{
  "n_layer": 11,
  "d_model": 512,
  "n_head": 8,
  "n_kv_head": 8,
  "head_dim": 64,
  "d_mlp": 2048,
  "vocab_size": 8192,
  "activation": "gelu",
  "norm": "layernorm",
  "norm_place": "pre",
  "norm_eps": 1e-06,
  "positions": "learned",
  "qk_norm": false,
  "attn_scale": 0.125,
  "bias": "none",
  "tie_embeddings": true,
  "parallel_block": false,
  "init": "normal",
  "init_std_qkv": 0.0198,
  "init_std_o": 0.00421,
  "init_std_up": 0.0198,
  "init_std_down": 0.00421,
  "optimizer": "muon_variant",
  "lr": 0.0151,
  "lr_mult_o": 1.5,
  "lr_mult_down": 2.0,
  "beta1": 0.95,
  "lr_head": 0.00571,
  "grad_clip": 0.5,
  "warmup_steps": 200,
  "schedule": "wsd",
  "decay_fraction": 0.855,
  "decay_shape": "linear",
  "final_lr_fraction": 0.05,
  "batch_tokens": 131072,
  "seq_len": 1024,
  "doc_mask": true,
  "train_tokens": 590100000,
  "steps": 4503,
  "dataset": "wikipedia_en"
}
MLP neurons of a small language model. Each row is named by its layer, matrix (up: input weights) and neuron, and shows model dimensions 16-111. Each number is 128 + 24 x the weight over its row's rms, rounded and kept within 0 to 255. Numbers have three digits each.
Before each neuron's rows, "fires on" lists the tokens most often at its 100 highest values on Wikipedia text that the model never trained on.

fires on: "\n", ".", ")", " (", ";"
L5.up2038:150162146136133130155149112149151121172125129066121178097095131126133165131147110115124155120099091132182126111129160141135099095088146126100122102114145152140077165172093095138149069151169126091148131177123122157131104147148117136109123147123121119141126104150160076135121144142139158129

fires on: " the", "s", " ", "'", "ary"
L6.up799:101121130120087152120116124111143150131147124126142099121123168100111122146137124119105115118097133137118121131136092151146133153133140093158129134148113128161126152126096068149140101109123095125102133153081166171147142075103125124114107133129140155154135173082100153144130088147168125121

fires on: "ch", "ach", " front", "our", " tour"
L5.up1273:119170124135133063089105124137135138127165116129153146137069114159100117140167158127155152134116122112134117129167179114129110158170120129114143165131151118114111126131105164108119087094096155147093172130156132125108155130126135116162085138083096122167132084107155173144138141104116155141

fires on: "s", "ed", " up", "ing", " out", "'"
L6.up875:126111176143096154124095109130142118113146108138125172152182132133108144131148123106131154166125156093110117134123124132164129099063104151160155075123138128161084170070123107156128150125104139136117131123149135133112130163095133174142099105134094161128168099098122136120133143157166090065

fires on: " |", "s"
L5.up294:081124103141141124136127109105118117143089126139130159128129173155149108097159175125109139124122125081132129144167175108113144150120140126104160105137114114151154131106091120125091148138114164157150133164143134095105131137165096164150114142141106128158100092153130147106128154126089182102

fires on: " a", "ac", " and", "all", " later", " their"
L6.up429:108185067097153098107136145147124193138108104156121156114135142094155136141133147109085102111094113152123138126104093137155121114114114148122085162125115127110107161122118070132105158100120129110109158137131143139124132141113128115108105118098120136151151081138163148127085104167156127140

fires on: "s", "e", "th", "es", "ed", "2"
L6.up1123:093149137183106150109137121130126125099102160152134100141122103138152111128119127125152075131098153120177096140121106098146139145180140183139099119123122121152093112141156143119119116134101099104127150083143109145089136134076144174147113131103096125118172164120171120134104160156140137118

fires on: " |", "t", "s", ".", " for", "er"
L5.up52:120098132106107121132138134143145135150118108145142119079113113125163180101112089139133146160124094148138125144092133071081127161104133158130138163092089125132120135128128084128106110098106163112144130140101119116098125146111121129167056113129122096132146180162130118067111111143152098112

fires on: ".", "st", "-"
L6.up1070:146149117136146167123126134096118128214086109134145118133096079107088167070135159096134076143109096143159130113160168099170100128171120113152134091109109135097114124140098113128114108087143105172119094184160119132099125143095104124124102117105122159086104112115097168116177144144139102110

fires on: " in", " and", " out", " for", " or"
L6.up443:143135111147122159076102183132123131158110145143114074119113164124145130142171149142141132123112164118090109142145135148097142173113063120135131159124102135136124089088116112090124096069150150172158129113121076081132175151110120090144103151139113128099165145200088110135127107138119135162

fires on: " ", "1", "8", "2"
L5.up1682:113120143106115137130137111092135154173100097151192126148131122116152104094149095115112154138137146137131148098112128112142129065097140139153175084150051088128153181121133153124106112138134133133123111142122127116086107118150119142150126145091136103098127120117146118123096133178127114098

fires on: "2", "al", "s"
L6.up812:167145157121113163092137123141107175131113124132164113108074143125154096104131104113153138121074142151137123176146102098078179131179145134147101144120130129168088087124135138133160099118120151123122092180162139122131120155123125155101143106102119135104131126118146117132131148160143132142

fires on: "y", "s", "er", "e", "or"
L5.up739:125111135159111128137130131114151146169137104067158082151129137126155178152158124151143109124150109088089123093104121171124163154204099137124122151095112133146129145145096153126164158130121142138116118149156106103117104102146146102151143156131152157102155126149120128147103110140162141077

fires on: "9", "s", "7", "6", "1", "n"
L5.up1306:113086059153130164120112121097132153128135100140109137117117127157125123115095117135153127183116106154114111127146131137086153151147123110150142123119121114119117163103111093138140105124125122060088141110142133139125172126136097116074115114113144146118123168114148152107144136124098104161

fires on: " the", " that", "%", " ", ")"
L5.up979:131096127168134153140127186126090154104165148156140113140169142121155143111129138122152175153094131110148189112139102101140109124134116158131116159152088137191130149115123135160105088132143089102128141133138143140142142110155140118150106125129141121121142137110137177131117108139113124134

fires on: "s", "b", "g", "ab", " b", "si"
L5.up576:091081141139114143087145135108086094158129140166112094131103172137122079126131087099145086118119176141157091103126161059133137110136107132089164107144168128141104183113094122142113160145068118123141123140138117130122130129129121154100166120106114124130166133204115129117145107119120088157

fires on: " and", "'", "ur", ",", ".", "ak"
L5.up1321:108121135114141105144109165149127147145108126110140131092143139144139161116142169119121146132098192186108115143111126102131145102122136127131145161120121147114155122113111123139138130150150147130128128105117120112146120131108109160137079086111102127157158116156151119088134107111145134172

fires on: "9", " White", "x"
L6.up1327:166128160155132124090158114113130137127152121117136124123143138148124094098110128143125137111119079101164178130108106138157115186113089097145129082130148128112155166163189098083156136135145161146090127124130111128103097126154124152112138099118109114099124082146153142111117102125090129165

fires on: " B", "t", "p", "b", " b"
L5.up289:116074143131112121134103148144112103086161154113121086089066113148134099116123137122129139150145139144067122169131192107127123092112118132138136158062167160184136138121089181100121151173108151079137131128130114138163132133116122126102104113117115127106151089131116118117125149084094106138

fires on: "8", "cre", "7", "er"
L5.up895:120096159114101094124185145080132105071185150148119156140106152189107075160157104096070155140146114088158114120163177115097130086101189111148160127154164085118100137094128134154133107138144146098102130118129133130133117149133139167092148130145118105118144115180164117105130144116107094163

fires on: "1", "na", "cy", "la", "ly", "f"
L6.up1318:109167137117163080130159141096162123118148126134148110127135089143132183120099099198118140110163082116151137128150110114155104150111162093116098129152125106080142167129129131124113122130123188146153185123127129159096135107110119157126143092130114112125134110115132127112124107122147101132

fires on: "9", "0", "s", "th", "8"
L6.up168:145103099103133148152128128131106165127140109156161138118118132120107137068110083150097154144098103099097118119150093125136136117140107143153117133110128148133174088106094111116118112120098122148121107142127122153109130155114112108109090120149131102175130158098145146168138156149127096152

fires on: "\n", "8", " The", "0", "7"
L6.up1529:140120141124152110150105136108120121121117156100131134150145131123092111112162138157137130136137135130131164153109127126124116137081132146121141084119078168123103156090120151146111149117119136141149117104124126148100115125110170094146163110133126150137105122140156137145129127119104103134

fires on: "s", "d", "ch", "t", "n"
L6.up1124:076127110130161131166152135125111138123161107133117104134104127102092095133107128113109137141106103167130176090137114125109165136151126123134156112068127061141107162083119148136117138091107128125129129133164137113150161174151105138110095157133154117132128133159162133188129124146111089143

fires on: " ", "-", "/"
L5.up1877:165141137112139129149134140090119117092145127097138124122119092120155076113119116121130104151198152096094121107124166125083121110148107129115130141124146172121151092147124134131123098136123112145099153114127183134151104119143138098129137116107149127137172130149137078117134116086184101111

fires on: "s", "'", " average"
L5.up388:100117155109108134134124116167161138123157102159168108054141116125163146124131090142134159134142142130148114129095146113149160133119120129155095087124142103161141133091142151088081119122113113142112128119106087133156128148121110139124147154109165123163140130141159164123114087163169172131

fires on: "s", " that", " who", " which", " were", ")"
L6.up1530:172121089138098104097082114101184131134087118178094155143150175166123132161152085113087160101102152121115119152138158112082138124148176137113096149133141129142128152127131115064125139129101187105135133154118128168124171123141144156146139150115081135151171108136180145133106135130090146161

fires on: " one", " their", " a", " his", "ig", "ka"
L5.up731:122129123139162099168137141102162128141104125112129152165129140146100165144122180143142107074119106150110093147113124124142125137131118129132154152123122108090161170096107135142100142106089110161117115119115106123102129139136122088124156106122113099175106112106132167151115134147165128155

fires on: "s", "ed", "1", " York", "0", "."
L6.up105:114164148126117088151125139151175119145131110123096164150106111089129109135117142127080131120121114134119140082148133149098126093104135150128136124090143146143082154140101144106131104105124082106129202121102124147072129115101129114113109147129153098134148107097177077107113148145133138142

fires on: "2", "0", "9", "1"
L6.up604:166137123125166133175126125132140124115132137139141123123097105117091149152145116108129138101154087115155136127143147139106105110124149134134131128136098160140147085131123120149177091118139160128118145115082120092113107142142165154112161126151117161176099140165069122113138146092133128140

fires on: " ", " of", "1", "0", "lat", "-"
L5.up1473:098103140113111128133136120105142098129151155115107130137150148134099089130142121122107091118141126123079158075074153143145133156109094114107081130120126102113130061131122138133153165112101097121129181138145132107120115150078083138131104127114124075128096137187111127131130130144133131156

fires on: " the", "9", ".", "0", "2"
L6.up1708:150133152123076129111140103169085119163147084153178103105137151133120107092152135145109092120119106130125145121137075108131139156117118087116115105174106117154116135122125098120179131153141122128119088131159101167170162152128116108067121100182089120124125110156133118127089102121078132153

fires on: " ", " in", ",", " at"
L5.up1341:143119147098134119094087066157165134158127146099148147073132182140147143145118149061143163119104128105083145139136128143095118139113130148136093147095117140109149132137122141120112141119151104094130089063116136098150107128149069146181154100134106128154172107109127154109139081139099135115

fires on: "-", " and", " ", "–", "/", " \""
L5.up844:147157138130138135114130144125106112121100126119116099138101134118150079159147138164127103156142161098103148116121124170164096131153123133139099108121072151120166085119141101102122131131124135162148147129158142130154141146136168143144108145104111088107167109120111103127156133113152146095

fires on: " ", " that", " as", " by", " and"
L6.up1397:125134108119125166063116168104111164164134108144177118162137142174141144119106116085138129107126148163129160126158134127103154120141085130118134137124127163176145097115134116153137188111112088100157141106140128159164172105101152134078160123093093134153151091080100146127133132129083110098

fires on: ",", "ov", "enko", "owski", "ev", " ("
L6.up516:129132129118096068151163104149079110145135130099130104127141110136107169142108138118152134154112143137106107115120129141144081126151090137151148151141116142115101127127082119145121150144156142140153087156107159106123125166123129173154136127146133177146128107114122131097103124148097142158

fires on: "y", "cre", "s", "la", "l", "ing"
L5.up1153:173080145135092075152152093106150106133149145141115182111131160124106136114143120117097153126124118114149120120105112137153129115107169145095122139117157122138138141156148099154098137121087176156114139150166138128123141162162064141149092171128150129135129108166098092136126150144079136117

fires on: "s", "ed", "ing", "ped", "es"
L5.up1387:127136154106084106147140116124171129142115125108148128100132159114119136090132157112151129178121084102124089154152133091144137143161093155102173098139151114158127120115160108118136179158106125151104105146085102170100153121125142123119068152114133176166132163130089111141162127162172173147

fires on: " ", " |", "1", ";"
L5.up1119:147148170085155132125147104137150095107150156140133101139155163113106130133120086129106131134132126109157128097122137103138113157099140128109152164096104137143111117115133152139109125157102087116153110153106075106140165145112140093163141163107114098124116103148129103098096148103163154090

fires on: ",", "ma", "ang", "2", " (", "ic"
L6.up1091:115089103153169129154158094127121130155138131146161154143118121088187131124159144138146118147106107119130157116140134155134120119104146153116174149125168143084135120134101119115102101097064100125134150124159118138109170171130118129157107113094130143101130137138166145142161103163144109161

fires on: " ", " at", " with", " for", " |"
L5.up665:122136142099113129123148131136131155112152093107144133114163129111088144131123104125134075126154093111115119187161111094134120144114123105148131140171118136137174164123175091088133049176180099093162123127152119114114126136135140121128137085087168155148150160137099126138145117162131174125

fires on: "1", "2", " ", "0", "\n"
L6.up832:158110179150137074081146129133161104175155122129132088154125199149111127143169076108115148130136109125182168076124110133179114098121123124162117115179143147127114181116140130119089079108124081170145126134123176159126125137120134116133143165181110123111084093153122130192155160118138107109

fires on: "s", "ers", "ran", " Con", "er", "r"
L6.up547:116102105115102146156108111128157127184136123107091108090083153108149116108152111127107061128166085104134116141142153126103154117168124104130098132148144133144122142146130093110167151128132138099111130132169100108147124183129109146099161121139126130122141119100124152101115168099156152111

fires on: " to", "-", " ", "ly", "ing"
L5.up174:155094166136107168109152133128131125087103128109133179102134093078115161147129141145072162098117133145156157110140113101122147151110100170121127151101123137170138132102101146132095145177078116129135124101142137115088124115128084098125102168127101097118144117078125128151121146119124115099

fires on: " the", " ", " The", " \""
L6.up1454:111155120146131093128140115136152134114111147136116116103188153133156079118153166150085151130119145130124170091148076154133132152076126126137149147135095134101108053141093091095147155135144115100081155123148133100141119111172117100130139096111145152088170120157142156138121138121127145085

fires on: " ", "1", "2", "6"
L6.up896:144117136152100133127083148134099131081142110145084071112128194144132152107135094130102172145131112108125132128144113089160098082128114124115145142144109174181149120119098087150139114125137112128106174118147139134108091100151129087089126126141128116126121149119140090142122114144163120116

fires on: "s", "n", "ent", "th", "r", "'"
L6.up822:105102142129124108160161103177127121123135097115157153144160129141126094113167098085106123156113106081117104098100119117154135145122135108123112110116170129126065119077124152161139085128114136144125119184158101140107146142140137139131098128121138129154097144098126142147169133102147116135

fires on: " which", " that", "e", " same", " this"
L5.up92:134096134149114107101105170117138118141105092105137104134168129109145135115151121130135165138121121146129113157154167119146134182073144099088093187102146104145119132168106135124102161108142176104136148119143141172123123120142148117161098133093097136146105121130101088115112099153104084139

fires on: "te", " Te", "final", "-", " Bronze", "ing"
L5.up1639:133129117128168134056111109102137088145120103115147132130130066127093142092105149187128097132124119131168143149159153115191134114128170168096118145116120143105113138125119138148129121108137148165113179150124137112140122155099099087154120102111110157137103178125113141132074117148092094162

fires on: "\n", " Ol"
L6.up543:136131137124151123127172102120156094140180171131136101111154083101149132143162100133124170072088137134138168093135131108133131138092132139130168162098151122125118122137129120147090111121176151160167126140156121158094142127155129148105128148100085117196095142143119093080143119117145156168

fires on: " of", "o", " ", "1", "-"
L6.up1048:110074187092112144146132115130117092123081098172122108142132162086122105116117091138125096124134108140151099116116115118140129139082125150109131135127137139110158119123065105148125108099139105133131119139127134132125102160108122140152122110142148092149111121145149125136122145146115100107

fires on: ".", " |", ").", ";"
L5.up36:137177123124108092140100110135102120171113151117174122102119143105135163086115142162154164133116123108143119133104084090131098156110132118123150131110120153143145132105132125131125181159119135105169137158149121091103147139128119107150127126095137124151141111130154120118109096064175150116

fires on: ".", "'", "–", " July", " February", ","
L5.up1562:125125151137162138131129158107125116154140096085113130176117150140097161124170161155130155099078143112154110167176140093073124101142144119115145122121128140138108137110101130124102138086135145146165160131144112146107116125130117206158095096116118127127162114073112157129140140092145088168

fires on: " Sa", "s", "fe", " of", " years", "era"
L5.up1276:116164136126140128094152129101093173141140118144127142106111160094121184138092107080138064164133120169120118115133155151122126168143133149145125096130106128102161139172160141191174114094110117127104132138136142135106124114125122111127171107125132116123105134141123095117128122153168126099

fires on: "s", "d", "st", " that", "em", "id"
L5.up1149:149067118126110129114134122122137119128128110112150135155135142130115131136152135149149121141089113128132116128122127118167084067162124147122164150123142135131085096104120149134052128147086126124098130159159138110142130107164093121118144142138100110152161130134095174131174100118104142115

fires on: "s", "ed", "d", "ated", "ly"
L6.up1031:114117155124113086129105116151126134163133089116111111141112100155125140092096146136085145162116132134111141139132136132133093175118097148129179125136117123164112074118094114091121123124134112119092146134075075125067119123121153098124109111106091108134143145083173149158143160117159133098

fires on: " |", "2", " ", "1", "ra", "con"
L5.up131:107103110193149097131148105140118144116125150134163147130141092117112144084164103135124140168124167125145143127093084090123143148161143119123108100151117095124128128129096146106121142119143105144113117185140093115125101133137153096145162129142159127125157127089148131172080117103164069109

fires on: " out", " of", "ed", " ", " up", " back"
L6.up823:136100126106096129125128138111110120112137178099105083178158110112110113108107118126094083106144111139132136112143136093125095141078141166093146125087114145168124153151140130137112106113113127136112096129092151092071107179184146141089180110162156074125142157139167115153109126162089159135

fires on: "ch", "ol", "ic", "ba", "em"
L5.up824:105129131137150175155135141180120126106142108156136141112136088124134079155131115136164114122108148133151115181129108077148140118156143118130128141139112118144087108105135111149084144135114141138126132146157118139098134110113086120112118139106129141165115110129133126145080120101105134145

fires on: " in", "ul", "c", "z", "al"
L5.up1183:146131131140130143128093152112126118104146079149121187097096141131110103100154148111081065142111081141155151139132139116116062112144076131140133176100086151170119116096188190127113118151096100163120104149115150105104130122133104143126066121151105113113115103112104124128129083155155105134

fires on: " ", " in", " ex", " de", "th", " \""
L5.up609:114162123151189152133142147093141126160113171163143133079132122106081104106167163129136158141109120103153095152133148123131136138157134113118099124145119134096078123118128163130095175144109141131127112117135164123104152092152075137158135077119103125142143130104127137112121135144145129127

fires on: "s", "in", "r", "em", "ex", "gen"
L6.up1304:106101150108130137114154116097146163151106117106065107150131174151120159163146122145120108116123100130133116130172115130159137152133150110107118131125099095155103148100150122098130147128115130127120118142130141134131116098145099155154137136190101144118123081154114147157122144131136132104

fires on: " the", " in", " of", " (", "The", " The"
L5.up104:123110160100133111108139136119121175094115153140109142120133136131155118106185109175147137117165154142116132105147138147130137130139141093137110162128115142141138127088148132163134087141100132118108137121102122122093148122168191110107142115133178141137118175137108178138102125120080151104

fires on: " of", ",", " for", "1", "6", "7"
L6.up271:133133129106110122148119119118113137157152124102143113140109124145103127141147124137116131117122149108151129126126142125108172111128156128088171152134100131146167119107109129180152122154128109139130178109171111103133142083137093159155104125111127125147151134100137134053113177112113143181

fires on: ".", ")."
L5.up1628:144184156065145096152115136140075149130145129139140124092150121134092145110118146134092162118090115099142108143111120102117096165113122137093124160139121165129144125097095131144140152106140155110073112082130144094180101143133148102141136112101094129108140119104170163091116147074146096107

fires on: " (", ",", " "
L6.up960:141131165116094155118146094072100053144164102139135144124125100098111103124098126171201098104111122122112171117145152137098096126072131120158136126106096138125145112161133143126134148118110149150119124120120152156111147090098114132158082089142147115135122153180126162078128083138103103113

fires on: "2"
L6.up698:156100095146122096086172106136101139119118126205092176100139125117147127145167093113148154137112133109150121130105146156150160143087124144108092131119131126107122094105136107101120125168132142165157103145136121142154124141140147148135094139107156098190104126150156101130168152153177125102

fires on: " over", " under", " of", " for", " in"
L5.up963:117094144098096142120144139154125110161131059113166091115122165120120101108111130135105098178103147165137078147124133147118119134081124142130151125147064143156148106112139115121138130109131170123120169119111137124103158132161153102150123094133166157087123125127109111140145087118133144139

fires on: "0", "9", "7", "8", "1"
L5.up1981:142098143100128145115144160138131144129062114162131123158135106129134136163118148134128087156163135071143135118115106150102093083087104124116124157123161142124151126147156146116145091131116148127135140094167131077141160138107086162127115110103140135114150153090167103098164150105129140143

fires on: "9", " U", " Bo", "0", "bo"
L6.up1778:150135110103164116122134127114127131124154133131134163111128118126102126129097102177138128111128133142128110096148126131125108095090098144081114119103099138127135113114110084144117124108153127142150167130097131118114153144134147128117165107185165075128111152137118116117163128115140136114

fires on: " O", "hi", " I", "O", "I", " Hi"
L6.up42:125079107156095150130153149150140164128154136141138125127126115108111107114141120136106199101175152110173084097122161165171125104109092156117160114139141086168135132137155118098081128132147132088170175111101112089131154156152134116119114099142127159182091130102103151121115115146151142116

fires on: " ", "o", "c"
L5.up1023:172116130204094133125148121084130144117114105109108200133104142118162130084102172105127137132108113162121118172148118126114117122143122179128121158118098140132171114154118163122130135125131096144120107138158156123115120135111105115131108142115119105134170099105140118127111118116165164118

fires on: "7", "9", "4", "8", "5", "6"
L6.up1731:119104144129115131171122084140108115154111158107117157187146112132110130092191135149150107148146124138131152136153141115094141146153127091115129121137081120140127144173152134127114138117086150114140114096138109131153133120155123135165155086120084128117167117113143107142122130087118112139

fires on: " all", "n", " what", " none", "'"
L6.up921:093144145131111145113115147163138088123171098122120114136123121118154171123153137102122157129131148134134100153111148128155148097147092189169139116146118156139111161144144135090092121135132141112141113145098126136121162146174086110195133185115143134171105136125113117167161134101162203084

fires on: " ", " of", " in", " into", "t"
L5.up1009:130144123128146126114176161119167096147082135175132141117121127126143119128165146097118122156151127138153101131121096112110111113115179128076117154085139129150102123091091135104096133101130082120105150162144157110103125125139095156099139124099138114154151123151117133091150178161119168105

fires on: "9", "8", "1", "4", "6", "2"
L6.up477:116100121149142105127138142123099140121108123122158143123129115142104124094113151160125124095140131132141145076138136161111117126114136118130180117131187147147134108131115120120164152131147129148156121139091143069154188187134132135087102137121107167114103157084124114088099139162110142140

fires on: " so", " such", "o", ")", " "
L6.up560:089118148127153127137126218133097157126110119141122137172110118115175117157148137102126158128112124125139096067121141150133085156135139118175111159159129136137136126116098116140156160118134149141142196095150144143137120092132104097156135182104146145153176122104152113158069177152148128164

fires on: "0", "9", "7", "|", "5", "4"
L5.up664:127128154119113140091118146121112155111094077111106106144119133141177121158168160152116152163136170126063129108074142113114140117078106123143113151098168093141155125115116069137110068141075113096123109103124153151142128106101091143126121125118105157127133120105140123133134115086123153123

fires on: "s", "am", "er", "st"
L5.up458:138083155099083113107202157142132116114140107125134141106108146129135140175113131120145100142141157120121107101106105130101153106085147118131140089138141145131108115114097111144084145151156168104109121136176081089108069125120112101137101133151085118162137096123077158104112092099119145149

fires on: "2", "1", " ", "0", "6", "4"
L6.up682:116125172108147141117085146071130115141117158143108104111142169126096090112095111126125152098141091117129149144149083142144154093106179122147138164183142129124142138137117115109141113146126129189108128087119156125137120136112122124105103142101127119107149127123111089185121119104116166106

fires on: "v", "ut", "m", "z", "7", "vis"
L5.up1516:102103157201114079147123114143118113115126108143137150111155133138109146165130129125140109130112160114117150154128145142104159085161120149130097135098100157117145159119125173111154058159082127152133107159100127078178104142169135107165122122145095125135131106099103135143147101127112136148

fires on: " the", " Sa", " Ha", " ", " of"
L6.up715:144155126118124125164120131146144177121155151179130117101145144100117119126190126134142142176090104142144134081105100112151113148126102112115117120135109107135161122150098128049128121159121128122090126111117121152152154143157141101085159069148139104117128137123104147142148129079151140125

fires on: "s", "th", " of", "di", "bu", "ti"
L6.up1639:112139138148127145158121091135174124076136141133118119151107100153080112127114131085108146135111102130115142140101145136161122125166151116093125109118149090120116135146107132101122107122133119131126107145062133150114145114160102160126129094146140134108158148076098180160117128126156087168

fires on: " the", "s", " (", " ", " –", " |"
L6.up1354:085123169153095124131161137118120145095153137134114155106091152137159097123135098150163109109129148103113100134118071128127133178112108137115145121133100160135128144169120106128138119147130127165162108192071115119163175119134136113102104150087161141144148117106125179172123118103172130157

fires on: "en", "ed", "ly", "1", "lo", "red"
L5.up910:112173103136130124151090175116134139173150129138147113138097149139126120178107117150096122112103092102107116130164091086140166124132137145108105091134141110140126176149116143138121140160143135087131139125136169111089122106130108137115129127098105106110125174111072118115159137124169101114

fires on: "s", "en", " "
L6.up1993:119127115124116171161164139102154123134142140144136159135123145110151153137111122143136138135062161121115102104114133113141138150138151104118168150171109145105101150127127092097099100143168169133110118129133155150096134135125145159072121167098136133116167133102153153130159086139144100148

fires on: "s", "th", "se", "tra", "st"
L6.up1046:115148102141136123145144134074126160106135120146122117160120112149070176108131122136147094114143126107104111127136169090171136116126144136130135133084161096154141149102111113166136076146097122140143085122113107117141179093115117095135115164152136146141154159091108121108092124143164127151

fires on: " |", ":", " July", " ", "1", " W"
L6.up1190:133131174130148155124042103115159118118089142127113082133121136145101151108137060154154142130110124118128145151103133115125117110141129151090074155112123102146145091124087141133161105121101148157131073136131140146156131164130130134152125097115143150106116099126157138086094091108138137094

fires on: "r", "er", "-", "ir", "th", " is"
L6.up21:104110119114157117104125134116156117141106117148106181178142096093136138166140092159131114148120143094087106132160180131156121130150112106120112134139111136134127120126047166134147101164115137074163136154105104110131114153116137146137087113113108099141131101141149174123124104146161123161

fires on: " in", ",", " to", " of"
L5.up1348:126128140128136121107147135108111128117137157150136117166073145152077124125135112098094111143141169103098169122122109153144093128166123121136127161157178125175141100145106180187139124117132148153096124114068146158116129134132127147083148081133122163171171122115133147132116097132077132123

fires on: " (", " that", ",", " the", " which", " there"
L5.up1439:104117124116145121155121174140110134145117089131113154098118184089166095116152123122151132151106108108129128142140168175163135127129133117105140150121152117131090099135078107114138124107116124126181125154116128143084165120139152115139121180135159134134140103118116108156167122115152122090

fires on: " her", " she", " mother", " wife", " She"
L5.up1410:141157073147140156180078137106146124097130169116065109055110102148131134121122107135133120103129120087130111177111102111148166144111116127122139115116163096128109169138138088121103152097090104140181160135146108145130077136130118086149141095132130129119090120127132120149132152149129137116

fires on: "\n", " was", " is", " (", ":", "."
L6.up840:175136122162121123173137137119102122108139177137162117185111159139096135099161099111125118155121144153181147116147157068062133127081151096121138132164132117146120118100168164133125124132135151145109129135147112126109155116165125180109151147155153137152172106125100177155123149133128128137

fires on: " ", " re"
L5.up1729:169123161121183149124123101102154123181110136145153100123127121171119120118121175107142127176085139144053141120120072160097093120114117144119166098095107137129130141134158115145124142156159137138104118137135136088129128109106119133124080114144099127128131127124148132114116119155116122110

fires on: " ", "1"
L5.up1424:088145134109109132100125138085125116133073122117123088077143112100102140156127142150123163145149128147100146124125127090154101115143104147133117142124117118108105117113110160098105160140139120183115095115086136154116134125132085145123125145108134075140112170101122177132114117098125155105

fires on: " I", "I", ")", "---|---|---|---|", "%"
L6.up295:113075127105174123081150126056149146119130117155144125132129130128139146145135132141100098119158142131176138159130160152120144102128120148158106096147141118108117174120150167136136121156124087098117150147164105141081103143115119112133074169127128154146123116082118151142148097134100119151

fires on: " ", "\n"
L6.up710:128141160146143105117185135104123124165084152106172099141118113126114088119144108119099113102079117142127137150130149070145141111080125149161151147165150073147125110135119127112108108123166118150119156140153154129086145156110141141124133138107115168117132094119125120110137131080110101139